config = dict(
    n_layer=15,
    d_model=256,
    n_head=8,
    n_kv_head=4,
    head_dim=32,
    d_mlp=704,
    vocab_size=4096,
    activation='swiglu',
    norm='rmsnorm',
    norm_place='pre',
    norm_eps=1e-06,
    positions='rope',
    rope_base=10000.0,
    rope_fraction=1.0,
    qk_norm=True,
    attn_scale=0.177,
    bias='none',
    tie_embeddings=False,
    parallel_block=False,
    init='trunc',
    init_std_qkv=0.0182,
    init_std_o=0.0,
    init_std_up=0.0182,
    init_std_down=0.0,
    optimizer='muon',
    lr=0.0124,
    beta1=0.95,
    weight_decay=0.0075,
    lr_head=0.00496,
    grad_clip=1.0,
    warmup_steps=63,
    schedule='wsd',
    decay_fraction=0.831,
    decay_shape='linear',
    final_lr_fraction=0.0,
    batch_tokens=[16384, 32768, 65536],
    seq_len=256,
    doc_mask=False,
    train_tokens=223600000,
    steps=6149,
    dataset='wikipedia_en',
)
MLP neurons of a small language model. Each row is named by its layer, matrix (gate and up: input weights; down: output weights) and neuron, and shows model dimensions 0-255. Each number is 128 + 24 x the weight over its row's rms, rounded and kept within 0 to 255. Numbers have three digits each. A neuron's up and down rows have the sign that makes its largest values positive.
After each neuron's rows, "fires before" lists the tokens most often just after its 100 highest values on Wikipedia text that the model never trained on; "fires after" lists the tokens most often just before its 100 highest values on Wikipedia text that the model never trained on. A number after a token or word is its count.

L6.gate50:096158071119130098156148141107103117171168130123130139115083085153165140111113129168048129138126121116129105151136103134135088165091122129097120099112121123110171142097123154148098124092112100115178102154082144107148097126139101123107173105123116104134121097112143098154132143065156135123114126167134147152119085127153161155127161135123099108129142092125125155135095152109132151126136105114134147127116136104100147125131132111114114119137133149116109105086120152183179128146171130112164110104176093134118123140109111114133131157141173143098139135130104134107115133124127141114133153161113125092141105131109098119115105173103140154179141128159099106112129147126079145110133109154148126132090086087123185129143122125157068081122150132082123132140144091134108140123111133
L6.up50:107144135167123147096134153132111170128110115102150138128124082123133103100130109117103142142116138163070082103116115104127171165135118120138157147143101144131147143140132110107159125130191093138169113185178123146122134153129084127153113102123122053127122130107100117117115109111122127136154099161053106115112149116156153142125104112107118133131159138096072123155116137119117104153152154154105175104148159147108091157128132113105137171109104158103087159142122119159149154175125146096128160104089158108118125170148141124135185118126135151147143128143112141114127140152138111135185090144166128142144122121150125150116093116122147079123135154129095108155111124156106159136152105171120095147146106133097128142111158145121118150084114129130160135132147119154119175125171130
L6.down50:106120111129137113171091135092146114154127113135136114111138148127108099070119068119144131148141133129121144171120114142124123133136134103128126132145141135132218122096114125123088136097122120140129116131092110124147090121124129096137170152132125150126109102201154120133090167106115137134148125135183147138100104138162150156122118093106152113098148146099119153155140118149132106085089138109157126125117114144139132092107169119100097094122154099151087102125132153167128090148162133114144205144140112151174093161114132125110154137130142149104126156130103164143094112170133106136120078139138124112121134130103124110141111126075128118130115106115100132120064169154141106117104151137187162130132126111093161112149114101155131120168125127129180133108107151115121171147148089
fires before: "2" 13, "9" 13, "1" 12, "0" 10, "ut" 5, "e" 4
fires after: "2" 27, "1" 16, "B" 11, "T" 6, " b" 5, " B" 5

L12.gate663:148110142097127137168107155139102101160136108111152143102100120169113128118118140108163139133087132129116097126142147087125118154119196101111135116143145163139138110114145165119133134108159121128145079096135118112135152143130120157128144153091123143150085155178114082132143132122090115127136116128134169113185116132152144115146144121114152110144199113134110102166121102109110089118139120144150133134144148135157104107102219092089123114110152110160104115184098143129148097157095162132131113142132141147140112133095149139127095148182098130093117129141130069136130107127115151136147113155150120110145114149133119128111173094155113131089154123131148130166116130135110115188126106136121105140129093132126132166122114124084160133121157145141149133118130133154113191193172118
L12.up663:157152157141140137100174142139127144123191130101167103129092161136096166129127121146124198125108128136153133127144111095106102119164166143152104145125151150098145139107135128180109144108162123117174123116130121104123090152083155128133115148130133127135140134195143107103107146137112139135138163138077124111102129152119135126137132121125141142098165098083124118121090141165149136100116144114169154162135159091136160092102121118141107079096154148176128111144105159169155128154132163118123109169129101150138160123088110117084112128127111127117133088118110089096112129153139121076100140145120099149140154143161074107112116122094115166128132098162213131154110131111153110126125111112124107136147145141149112073135155117100108127105147111130149085138138148122110132141141104
L12.down663:163121118138124147111080100131173169108130165094092124133135151124097137145146131108123164103097076153138097134112088124160133140131134115145139145129171102125107124096165149136123141099131116126106091153126133096178127132088152118097102108105137151165153151139140080123099140110124120108099150134079132111078126164123146147148150100138132149150120119188135151099160151136139132135145134142164108169114154104150109168158118184164131156138144139120129144126134134107137133166174178134130129128119116134143127158157104090145123121101124128121100125122122099099097070158121131102139120145165153075090127100162120128124104142120111121121094112132146114135107181108077123040107124132160138117133131088150121109152121119157107143152124137111130108138122102181154087127162142
fires before: "1" 66, "0" 9, "8" 8, "9" 5
fires after: "|" 22, " |" 21, " " 11, "–" 10, "0" 6, "9" 5

L11.gate61:155134182129078138113112129110136131128125113127157166148122147125123124159109138140160161103140110176176124102131125109128135114128125158123090121085155132145091128166103114125107132181162093102130137165158142160151112173097108132111095159098131085144100112120120113118103132088108124117160126096083126126099114150156097155142143136141156122120162117116115104173150126118145144143148132133127153153146144103171127146164125115109108108118145124171168111120113082132170209115138147063116129162119108108145093136171120135093134132176146096146126108160126104107121157160142125153125090124127154146132119137103109121134120085114117145156107140125127109143127143109101097088097129116136082101130103074138123143162146153145082083113163100118147126109151099118141118178141158
L11.up61:166144147148100146086124156118126114150118103132166170089112125066116151133090164103155156098139089122176125139141177081109153139162112107132116124145119145132097145130148105159126100149139077092135146163155143125157129159126110110133146102119146082166156121129104135154106132125123142062153162112120139153090134133169119132137147157174113113105150132111093138147140099116124104140149146106129116113137161094179154141128121146114097122145114123163115078123114101156134129141119149141101126177117073109097113147162088167119119143133127095139118098138107134091124151177162110154111109131130138147123065157107096105101095113144141186142154118130132090136122140102098106120122147111143079135125144120149111089144150137133113135135142120105144149120154123135124151189155145
L11.down61:158093111094130161099111136103126117118113134079108138122134137161132088133145116117134158139180107125126133138163134130130162143116069155136115109115126114135109165133127094142131115163150115156122123131118185151104115106151127098124091104127121124124121092094128150112108164186124151120154149128126153072122137196075119119128157180118095164114096097153152127120141093118108097131103105117149095119128159125178100121115134147096112121115100160154144107132091099101120129140126161112126135125159102116123096114133173147143140160115131129158148134133112151130110122127117150146123123142144125119128105128097162090140095101135114157205126135115114134112120118122106143148172129083175120134168119165079168095075151172089134144126142099106108147154108134124120126058115118
fires before: "2" 59, "1" 10, ":" 10, "3" 4, "0" 4
fires after: "0" 14, "-" 14, "9" 11, "|" 11, " " 9, "2" 7

L11.gate633:141109091110121096194120159144142103151107124161146113136104091082145126144100092152115149117110145116148137124145127100074128139141134127102146164137135151131115131118142169137117113095108126166132079127139122110128126138139082139105122142139138137121145138114139090148135135091106143125128123125163107120154136104092102154128085117124207153077097148132145116147118104117112190141166108132083132112110106136123119158135095117168125091127141151083157147114179086120146137146133142137160155113096095139107122152124166132105133170151101065108119173122140132159104168123106084116179133135115139132120114131134191112146138098144142141127140157119111135131115140171152105134138142214102101142127162097149121141146093102123128099142095121141177138130142116151117139131144106
L11.up633:167122140148115116155112148094129078158110125172162114112141104140123142110148151119138128124111123108121125173094178155067106134110106125161118110144120130100127128121128094091127111122104139123100133139123121114112115106122094165157166163137127087133163161109147124129147129098081188134146109136144108111118168117154118157113164188086121157121126152112137115140158083071144146099156119117104174079113121150092111132195152147126132109134130071178104115120154140117131168106110131101119131111136119096088169130107138139141161130137134109105128120081082103188110138113124138143101123135140162108158127151127115117133152187167089133128147132111118120134109155121142112158145128164091134125119110095119135091120134063149124119153114112124139136131149156096119148132145128
L11.down633:116121173146130159112109176098129171156142139127165079144088143128089143099140103123085128148144121112159112115147165131140125118104091098176109090108114124135130154153187101150155143137166121125097153159131153127106110126176118084136136161128118155115100119079154148079127136120095116135138100137121120152121126143123164146120096156127122114125156144132124118136125119136101102111141116118113124075131174111103133118126118151119114125120120108125113119129167123153106127101109117172148137115110113110123139088127148115127111142061175168159147131083105144109164128149098106157101091125104106146111090142110135163126106129142156087082163140137117144157141123130093144135132123156139157164164096146106132147152163146147131105136068126119111157068202148152132139142102144
fires before: "6" 23, "5" 22, "9" 19, "7" 11, "8" 10, "4" 7
fires after: "1" 50, "0" 21, "9" 16, " In" 5, " |" 4

L11.gate531:117110121156130148100136130108128094128169129114127122059131128115120110130117127155100120156148118139105146069143122126142113181104162091136113104141108130128129091171122095134109129125086090122135115140135115176169143149118116106138119127128131150091114107104145090097064104135106112188123131132128132094105147132159102096162109147115102133173125108096126167113113128138119154101149120130145126122132153090134146133138112092117108140136160118176167165173154159109125104122075150176137095138133147145142151150138134148107147140145145106169196123144153138120148125147165130148133116130104130165117136142133135111185144136109086158143131108098146122121080116122167176159097183122151079141118161131135129148130131122100132126085168102098106155113120130129125185112114095
L11.up531:103119144148135129133146116082124133111171098126103167098118107113114137099135107137139130155141125129130128095153141099152139154137119109135135094144132116125120159108149125144106110119122085150112127109178144180132127154177097121128096155131131100157119099148129100144104064085114150087174150140098105112089165101118123139135124172099140069100155118127130120147120136135083096146125126127141134119131104116189112089126170121110169145093143117125090104151132127095131123121121128149117075150117094103186108156086120152132126090124092158125177109129133140121125153123169080163114125120141130089091120094133127102156082130130130123130186161145132119106106083126101095163138149154131121144147112132088153086136073121144132129106154124097093112127130134133170150102107131
L11.down531:131099104138185138156138085099116104136114102109104113136112153124091124119146119093115108110153079145104148164137092183142127152101114104154117111138090137130147130154185122122115138132101117124121120161132105127160151118092171151106120083098140125136147139130149122141128088142150133097116131100177140127137102124137132120125108141060094097116133155095106169140133118100154124095143130091087114093125130117092095112131156140132132167109155134139127201129146149127131079128117110146139142141131138174094152133155111155136129111101147149107179130132154151174147096091100112114082136122102142163124138151091105102148115117117106142121133163137106094123111121141138102096140071146109109096106101136140067173127145131153145129145092166145142080137120161144090152121129109
fires before: "3" 41, "4" 38, "6" 7, "2" 4
fires after: "–" 14, " " 14, "0" 14, "9" 13, "|" 12, "1" 9

L12.gate249:179096134108127092185116113105159105118148168093153094129163108118152118130123139138153127173127113155152114103112127117172156100115119158119109154111115146101123120129125101137125143126111145152126177138110133092097105098140133158138111161100136153129124158153123091110164125118193166144075138100119131158099126159103099095147090127142132146090152107158142123157112103158152135120153102118184134146090146127104129127145100115122079154113145148139146086110167129130120104163116123145107158121129126115119076110146138164116101108128140140125117124131087127142122139104110146126119125129084144161129104163097132123117134126174092129120147165076131063124170085131093157103145106113106110139087108108137161163102146137089094124092129110115111138146125116126135118112153058
L12.up249:144082129102112121138122076134101145141135122094129119128097124109149132147096098092161136114097135156145100129158123149139163118147154111105160117141096123134121080125126136124141133152152093130113127109069101089145134120126100116122118147151114103102125116155131130094134095101112157123133147102167157084129120134066123105127108090136141133122118130095047145104129137154102104124121152103126148120086139128144153114143120141148110108144124119119095176114100160156103157122125125108127138119109092102095138053109154132102119101147114117175143141165169111137149155125090109158130078100150129145119111064134132066125132155115120086155134121086127133104161143127138147081155141141161112093088146130105121139102106097105135190140121114141076118119146108140094151126152139
L12.down249:128157130134136102134146157122137151103110124131082175162124121162137112110129126103096150135170142114106143141153159127125135111121129088106130073187147104124119102149154094146135129121089122119107145154125152133120122132094094150147142126143150136150088127120115134157120177157107107095176136114099098124117119111111130127138106130111179159135100145108150146115125125153135133065137105160096073123129116118210123170139134109136122089136155137131124097118132155151109115108124144162126137137082150142131110137108144141076121077103111122114112131112127123100165147128136098119118130134171171108093114159115111129125093110135135166153105136091144149116145193136126157113125150115142067141113137162136076147084093086104131115103118158101137061105179125117141150124122142
fires before: "2" 39, "1" 20, "," 10, "3" 6, "4" 4, "6" 4
fires after: " " 25, " October" 10, " February" 7, " November" 7, " August" 6, " March" 6

L12.gate529:141108150121138133133096103131125116167176107090097121126103103102114111139119092113123071105133086155152068108116138150113131165104145100124115147098101141127115086149123132124131170134159122110141127094134127130115111104124097142097132129124132103165113101140129149120103113100178177125145106117081153119168114086141141117124146131148139145072120113106119139124104131146154163133139080108161133121153080111134097166114161137120144150115121171143146106142166132128136135076123102155123083133123131123114171163144107149157154173118116113119109133099143106119184151101098124159122123124135135149158156123124132129197158127145097085123194158140100167145152131139100128131117148134080055169110129120116120118145165140145121128132117093140098106109125102103120107164136116
L12.up529:161120115117109126119104106127130141161173113116142107146080159131115098092120081157120082117105094144120093104153134168141154176111138110154113150123125149127140108132111123118126130131184129123130093131142137136069128119155114124100100137131156116111172132103094128115090124123135172140137155128136110094178121081134152098121110105121161118083134118082118144130087138144115126160153101100116115107156129086121093163128143140129167182128127167098110153151167110138141134103138075164161122139143127123103140149158164146123161113132142101141133186106169112122159162115066101141137108122163114142149161064163130152159106145127086118166137124144106133145144145135130167169109107139083120127099154115134157132141144145148099106109122090138129120134115114116107147160112163
L12.down529:103116143179174138122115117176088128116104149124070153143162139137100112156146166130185146127174108119127151096106135153126157073140123149138136117137150122140121148136127082165069161116113101155123104129105159154106134128136135162132165120126106117132141130098127132121137139115094132126133145171097135152170145087141142124193101145119133126128146149129182113125113128117129119151131117165166105122118110152130134105126139142112140150114132133102142105139126147095127106127137126138095093118130146141093128112079082105145115135122065156118099095140126139167161092132169113100181132129113160113130132112132133116169151092148090088127138155157133143134145137171116125065161152131135105095126096139048142083147114128116102113132176151110136114125159144139093117137120130
fires before: "0" 100
fires after: " " 91, "–" 6

L11.gate517:128115109124164167136111138141135077107152094152107120101135100093086115126143081158133104121134135179169138143101121112133168136113163115127125135144121117135137171105140146107137149143130166141083110131137136092125136129152107131176097104135122127107130154109134107072083138120090146110086161106104125110168134098145082153131149131146166120120128111086125166154086113150118135112118129091166120125131082190138134152105118139091148117118156096086116112123110115181125132100082169173133123105118117159113127132154165068144137140108115172117171105170109114123095114116109132110102128121118139114098108127143133151133115114078122167146156105163110106102099152140123144102128105127102091120166097132126138126117096117148117144101100140119155151078167108150147150145090125
L11.up517:097141128132154163166113138138145119127167100150151099140087161120117088095140129135145105110089169110134118128097063154103144113127114098167134119185112120097126159103100139125137141143120157118150130106154060121095152094163141125144130111102141165164084108096074139140079121138099125112130110109147083099142152147143121162116097115160153116139121144135113176112096113125097120113096113099140120096130138137081147143187115119076136102094139175114106166140110126171106152115140136159146130157124131126096107136138116095092139136094126160088118137114093124123110114142116070134138135139142116096132142106149158146100116101118114124117149131138125124115133149114158151164099153083118114131116129162123132163130142112121144111166077152133144135091089105174150133109097126
L11.down517:138134115096145151116123116140144109127112130120086156131101149121173123084126117177144142117126136101103145137145107154140129103092113079118153101137113118156136174172140141118112186182157148149181104144112104165121154134106146151117143145147098162128133125093139107110132150147117091105155130084151155118129115118127139138116121121154141189097125110114093163077145100099101137178102103137128155172104139057141122095100124144125155100103155125123149140131144167104132160143136137127112147130140123161077138087138153117157151150107130184091134147127112133153201133127113102117171151141143103111128140089123123143113145125114175121114133163108170129110118125150143121157103142138164103165124131134088141115104112130136145126144152134114074123128186122136107135118165150
fires before: "." 20, " |" 17, "9" 16, "5" 9, "0" 8, "4" 6
fires after: " " 46, "\n" 9, "1" 8, "3" 8, "5" 7, "2" 6

L12.gate697:149117157095152174161145184103153097112171149140123114132147142153145140117162166080088105095120133101180102142095123116157101104138111110068140173134125123140134169121119118120141115169131107156093122160124119129154092187134128116155129123155138096081100106128102161124126132136082176123129122128144130124153160113163155132167156143130112107072120109145129124161079126091102133118180114127128124112166119158131120117142137153121131120102115148127108130142147193128115115147116122153141133115109102104141145131118162107141119114135076120140126149080162135146114146147128101149159114121167133121131148142123179121156130134154144113121161085094134126073167112161130137111134114124117113126145141158105171151158166101124107113161177102147100137126082109132119155159110116
L12.up697:136155104163135127095154137150141115114128137080105122106111184136137139134112155107115139128082148101127113148160113131114137122131198114110097155119102099104106156103141126121112144131121145181114116125110133159092135153182135089152115086098145100139119112111105101124142096116139117153096146124153095111118107159151096133110105132110102171170096138148131079123092132132091170116110105111152144149130117076120170147151143134075096159155126108086123116131123114144127109098125130160120114156104127130116165140137202109126132146187163133112123142112141157132117124116124101123123102130113112158115135112156108090146139128113120128101175181148180161155092142169093112134092154088161132106153128115119089108141089135156163109127132121122159145141128139098111078146138136
L12.down697:143152117156138101065108110139101113141131125146139099118135110150096118140129124123158158164115141107096169143149139131122081070162095171162127127106139120132070140147120151117130123098105180112168130097115153095166133095125148150065159135113141127083122120102098108150121105141124146109155118109108084138153119125132102162092084123131135155121136119084090122070133096161128142147151105128123129131131114127156185154151136113145117112154163124121129121108147139142124156109161181118156119132132107111134129151193161132172119116106116130128116089100127141147142109126112143114077126089111135150115153102075129114143127133121080148171092098108155158093159128109117139192134172103106121106129143116131140091114148119112153126145148126139139143129133135142106117089120090
fires before: "0" 12, "4" 11, "8" 11, "7" 11, "3" 10
fires after: "," 22, "3" 15, "4" 11, "9" 8, "7" 7, "0" 7

L7.gate362:127134139154095111170131080109156133132112129120098138061141149133128140145117150110108136159133118136134126114103160105130148105099148114135143159117074158149151107141086142122119107117134129123149133103139135172129119088162151111115126176102133107107132103102167105110122087102154103122113139140137100075111114110110178180111125149116109141167117079159122120105088113151099154136113158122144153105123086149149111142146100082136166113164104162136145121122128111149117120104132102088138139093153113100104103121087120123124117138102140148091133168097108168134110132150145145157124155182106132144151117171123162065132140129182167102153121130128114118132155164116090069105106117147152124098146152119132138101145120086156147154117137089140129135131096170132116152088125168
L7.up362:094157108145155134117093156148142134092138096154132121072089113158104137146175105137129126126137136136129128136170165117118148128159101151122121121148154103122034085128163153141095117188154109118120152152108134161113118097092130070140128115166135123133132145095143162139090111143103159131135089082112179099119147132128118113116109111118120126121187091172144129136102123156139092145154111131096115099125152112113139085103127188142130129130118151114095113119169115137136148133090116151101088144114156156122105106170132140168118121158139153132118135128133130181140121150119116128106163122146166171131152133155086152164168121122140149123132132108126113131133083136156134117139121170130119161101087135149099105142118131117109152138157100131124124117158164139110129119106075
L7.down362:110148148138136123130163068118124101099152133145116096075106092135161077144128108123100103128089130124151101125123094120139121097113151141131140155145105145073088113122142151139089161112132140161122079102126118101127129144130167123101133113143130143154106149155154127096131105119129131149151098133142093158126167123173159146157121112146108129138167097101132138134155113135109140104145083139140124127126101127116157147123122139125126156084118105157110103145086110132099126075157114130127119111157116128111188145076125160136117144134162105153114174155107136126129126151129060157139110168128116083142127132134129105101155109178125126104141126110143123131168102090098108105157155112160080121143100136175072141135092078084137128120143085150120107100128186138137118133158111
fires before: " " 90
fires after: "2" 19, "1" 11, "0" 11, "4" 11, "9" 10, "5" 10

L11.gate591:134128107101104120150094080143141112119126115153092124101120122112120114134156115144096132126091104114089143139128143093121148153110097183120083157124126123158150125172179132126107114141150123135132106124109138167121131121114135103125126172139135141122131141064120129189125123079128146133109111130113147121103090138140118101115144147116103152070130177133168186110125121112129105129150144139074128135158101118144114114123163146140115108141128135122127145160075142135077125185146168122090142145131126152112095141112112160117152099145139164124117183129124114204142118108134109145118114119142095114137067118146119146138126103102136138153120112129158121098143127132097127143115127088169101121134087054159127150096126127136114154144078070091097146108107100132130117117147147
L11.up591:153186138122066111131103069111133156150125110168141141094102066137081115137162100144145155136094102124135117124165142130136165104076081135160087148160144120136171111131122134106141078135136171118108093158150122122138109103144162119095079182110145110080126127100122129138110142096133174118163096142138120107137126150125124138117157108132132152101104155127128169078143129110179106098160169094116142128152124089100120137137096128170152125131133106135158083155137144120094116142108118123106134129128146138116140137166140134130118123124118139116119170123128100146137113108117108144108120104146101110152166086141122110130157115068113121134109138111138144150146108131129124116126136131119142138152114096127101131105149107157117156170108119076133178134080120081104142142086142
L11.down591:129125119132154128083146132159130139177100109140155157115135108135086153147161103169107121112140151091106156086139119055114147113107110124105137136130144101158104148144129109171101107154079108148107104140088140133148078147137124112113132105141194102128135129112110108094122110087106122125155103122132120126110133152106113127131118127105113132043127168151095141109114136125096147147147135109097159125153151109131143119111121085147173121098166140125156124156099150110082135118149153112107132179143089119159084127133125168135152116162135154119166127075147150187150094157118161089147124134096078083120077150130121145120118126133127114137133123115157107119104145128173123123115137153140100163149130130161129163120178110157131131145135138135109145128124117143111124127146175
fires before: "9" 29, "8" 9, "5" 6, "4" 5, "7" 4
fires after: " " 35, "1" 18, "ul" 6

L12.gate517:105118148146151140131131148159128082136143078135162128098116083077103146100133129140121092126117120113120129168179143097125154120108134070112107100158108139117139185133161124115132183166102141112107102172102127129126125128131138128155105086136125098141107151137126112111151157147123106116142088133144155114116154113125148154075137156125123131135076125105120126112165092124133155124130155142159143114107129092164148126094133122106133101141139148110144166149130136159125092119113129139119135156115117140114144115195160113113175129113088105128136110124108160122123123114097178171131134113176092103100110152159138078146138131129135159110065165130165141102129164148125170111127152140168098116123134132126099148104134098153143181166095131131113154122194115120085119107130132
L12.up517:112162084120124136129162112125142095163162107115160152162091166077092128128129131152087126140071137107130102132114107138139178110153117092101090104165125162139127142111152121118087142143122125116118118184101116117140133146111148108130147121118106118142113136140099090114059112137099126081120121152148137120101145125157121161111110116116136119127099138111098134121133140151140094119123126142177166154136122136142136110138108098135139138104159115109108165098132096126108128156091188135143162164153123119125149106136146067119144160075133087146133152111118126079149136126144126136164084089107124078094165144123141117122116107113121178086112145127100124122124110164125114118143113123110131117169064141102111152146146103136089178130093138103091169124152107133108136155116158
L12.down517:097163134134135107118131144145144100154084107124115126145137137123124125173116155165143125132140112129116118135141099153159139138123129095116134065180110123142132176129116128141107147135114143117132090122098095142132131103126112154116125091098137113126103141093123134117106096112105102102149127165134124070162135136173106135114137116134147131100123094118122153109124108134123091108114073152168110156118130098137118057152102111131140115123170111104114125118154120162134138141096150135116111126140131108112133106139140098083112126119142127113144127149141169155134101114114094094099110090142144113143153151095138119131108108152121117136146133087177164110131115120108140145120095123075136130125098161126129134133122132127102140140108101126119133066255095143127160108091119
fires before: "0" 14, "9" 12, "2" 11, "8" 10, "7" 10, "3" 9
fires after: " " 75, "1" 10, " −" 4

L6.gate122:080133152112136118150140131105154102129110136150137081065146125121154109149127123105134109112136155111143108149130104111136109119112129099144130148097119122147121089105125148096137127112165143156141106143085145175097106121132163126103089147122128112132143082136105125140149106118171106119167111111090108103126087137134091097101133129100089123134082135125128118195088119141115111120193132149128123109084127170097179124154143157108125145146053159118086147178125146146092121150127186110093156175112094117066151171122149130121140110132144122127157117138104152160132137128149119162116103163133141096136130094102134123123162113119133120117140086106085127128161152123136131108117152132126118133110132114122162109101115113123187087114141124144122145111138173092091144141119115
L6.up122:147150123113137097158134114103173100142130155103109153146123111105123157138149117155112139157126168133115099140093131117145094109124132119145128149104123119128166130142135121173116142160109108086164145131138144125112132081121151136092125154092162137166169126121121138123089075107159149131154107092103142139100155164093132099126123130132162125151103121160153117167132120140131121128130126120145122167167130152150122128102137097092117136124174130131139145149116092137092097121089107156099200119140082153163133134092112169122093109151083126110100168108103126119165121090157092159128140129100147129179123128148095176110148136139140134142148168123123057104157105086144120113109097097129111087138127144175155131112113121135130174161083123109159148116084138144115089110139117
L6.down122:117117110098129119134137115145122176126113111091078113107123129158126113157166096082106121126138152110106119122180120100122099124109111092141144132161110146129120128126117142128089121137118146127141117153118158147095109130110096141101124100130127118159102164068113114127120088152104114122123090121105117152161152092141117086120087158155140137129154136143138119124119105150122107116125098131132118154100136194120178158144150134137129122190093130150083149158098162101150162137131110145130141143093130156114158157087130164110143077131178168148127127145110143200113141132136125150139104164148095140100113095139134112132137090121078130129092144116139102107181148109095159123112092117141100110105108149167066092131134117140145128116111087104109159085157143122134151171122111
fires before: " " 99
fires after: "2" 17, "1" 17, "0" 13, "4" 11, "6" 11

L11.gate660:141126159137074178130145144120135139092180138134142153167129152128096134155137108114081099117139154085152185148112120123109109128121119096200116080131152115134088110083086127154159127104145111129143164139168122099137115111181147113111126161074105135139143100124135157152121134135152123141162130136149143114099114111109129124139095077088124097081101158106151125137111112160158118144144120120162118132124149176172115075136138132094097128137130149135131146123117127097108129116165113139149109104184127099166114121152127175139160115118139159124110131135153159120142132096085127123072108125109148111155124111155098168150129123099112135129138107134119115113134105105169097105120118114102094119129133126155120113097143101138107129107085096062120109158092090122128130130140139
L11.up660:149135156117115173152128111106117157084135128132173113152148101073107130130140093144118115145161143110141110141132070145144105089125113143200117139130170130107130138099097142143128133140132134104139155101174142098130130107150095141148129163115098123164160119132159129129117096093232160109122095163120101113096116100096113134104108168148108126099079192090119148153131105136143098117133097164112108102147137133167120099152108147158152106138158134129158139117108118160141104156167093118098115097141111090146126093136100136103152106115118119130133141113120092120155136060129120120115126116106134105130154123135105144131160143162093119127136154105121097119127165143150140082091136134122107120149137135134135140081113112139136133110145117075110150156119121121102164146149131
L11.down660:103150144095144127083142131132130098131134137121122139170160144114131139141143152152157114147122103134126117110113159105131110146159144084126130152131171115110104129158109150126136154112121096161101153180118125090126087145144106112127141098137134114156141143069159100166113133152124143168133112157130140079091101148109135096134107142098123098135120150126107144092124119139140060122154165126121124150106129101139143101159086113110129118129139134121169093057128131131139157148107129157131076106116120090172109118123161119130180123113153111132101126077088147138119120138127119121112151122142168103089152122122105116144102179135144145100140181102125127120096167138132117152129149096100121119165139138138109128096144161125121094174124115124116161114216152183109144112155167
fires before: "3" 15, "9" 12, "7" 12, "5" 11
fires after: "9" 69, "8" 18, "6" 5

L8.gate119:160116093126093107174110126114136087147176054117130134122167121133156115129131107109094148106142080085102103137097144105141110102108097124100156122112149132117115161164118120131117129090134081069140107140141102167181106135151144169142131158146159129148130102101130140123123145124174124122128134119164129110114093135086140146104166128142130139132136129132103120104141151110124118162154127113120123140142136166149153127117146098103162107129127174090110122136103098099122146146125135134135131149129050119186140115112167133109098059125109138088132169118115123131131160132160132144135141149168109115102157069137179131126126136122151141122135142101163127101157110143106133080092116155103155121159110172137144136154140126141076132147149136150160120107084141148135161105107124
L8.up119:141173123131103088131113125122136129107113128085108105083130137151132120128123123135127129157108098185111062096155065104123089113151121135098163104125150135127104104132081144100167143143143111142162115132135158102146104176119168162106070127176152202130096174142108141147127155128159166143117142138130163134123120122163162148149142124148118174122108130124141116107121092125109143163132082054138140128162124119095151121107120116130107167131068142127143115131088107149116104148094136128162149148134154119102135079094112142138119123144132114130125136106161110111121087164097119131147116141116123151129158101132139126118135145109114108152151121139096125098154147140061137091115108141146148107152157138119118145150160146166110116161147105132161142105129101154136146103116144
L8.down119:145114141168107093148154126159143133151149143158172160130134087146144103116146105104108159125133137079106136145141140146137136176130117140107145129166144141131147079099092108084111156107091096148120125134099078166125124112125151107105130118149125114093126155121085126158140120118174136144159142089162127077200140089159133101149122134135159195131157119124116148142146152116084154129118138133073150157137133115134102160184091123091131111135102151100096136061106108144122141104156118126138134114111132175120147124172134140116099151141136135127132152081112109135166163151085138139135122112155118113146098100129156117126128106154116129162116125157089148136162132146107120104166140120168154128111102113097103137138131155139127083104159121090154131086146137161135127128120130
fires before: "9" 31, "1" 21, " " 11, " –" 6
fires after: " " 35, "1" 14, "," 13, "2" 7, "3" 5

L8.gate561:130136128174142115167158099125104107131116130137169116147109110143140147067114089128152106140148157128160137111130113141141131116107165085137113136125099115135122156143118177119131134144125125124087097054054128146111100102142111160123109107138101118115124141120138096102056097134132129106126120129106113125099106148117114123130111106136115125163123152142078134120162162152137175154183098120113099090126131100139125100115123138117088128172157107150139115119169113105114142117131142104139097140102126121144100119162163120172115171187144094153069141080134111123117127165123156113122091102140155119145106118117113157166122135173147134099148140090133092132176129091144148087122172137129111128145082140118127104148131110161094140119145109135095129145134109172119129093125120
L8.up561:114110137096137145187128097151147118121156150118132143137101108086123105099122145081126105112175103147112125080149118144124140112111103114142174123111073107107103123115153133148125118151146123119085124083076147103096137097153113159148118145089129164130156120119121160113112065197149109141088101174137141131073113122108125133097121115110148142108108133123086125100147139127138132135141158151119095140155083141085089139168153129126151090118135131134133071131170147153176126142147092077125109140097132118118149114135183145096136135159145096172100117106136118134137134149115125121141113134107175094183130143154148134124125101118154114110130115130143129121104114108116107110080115098138112127175104123148087140136112137157083123096141116148129120153163136111106118135109156
L8.down561:113102128153128144147127101133090108135154127119091112135146110080168127115104165167138138127139131133155163095118079125091116091099173140135143119119111134084104111135124137114141132129133098134134159136123129130085149097149135167090084132092108100090106117135130139088160107152145143141130142140133124107136132092139148151131108114134165091154124125120129160138116135138151121117169127115140089088165147173179108144139149129123139110143157143120142150145137155148112128143135164102167087122139124103121153127124101089153102173157139108100110117088116137112119120149103135097120176086108136036153168135101118126125086121144131085117157127134116102149168162095140125162078172140139134106148145129042134112140144112144088115105154140144146091152155144114120120126129089
fires before: "0" 34, "," 12, "1" 7, "2" 6, "6" 4, "9" 4
fires after: " " 62, "°" 4, " March" 4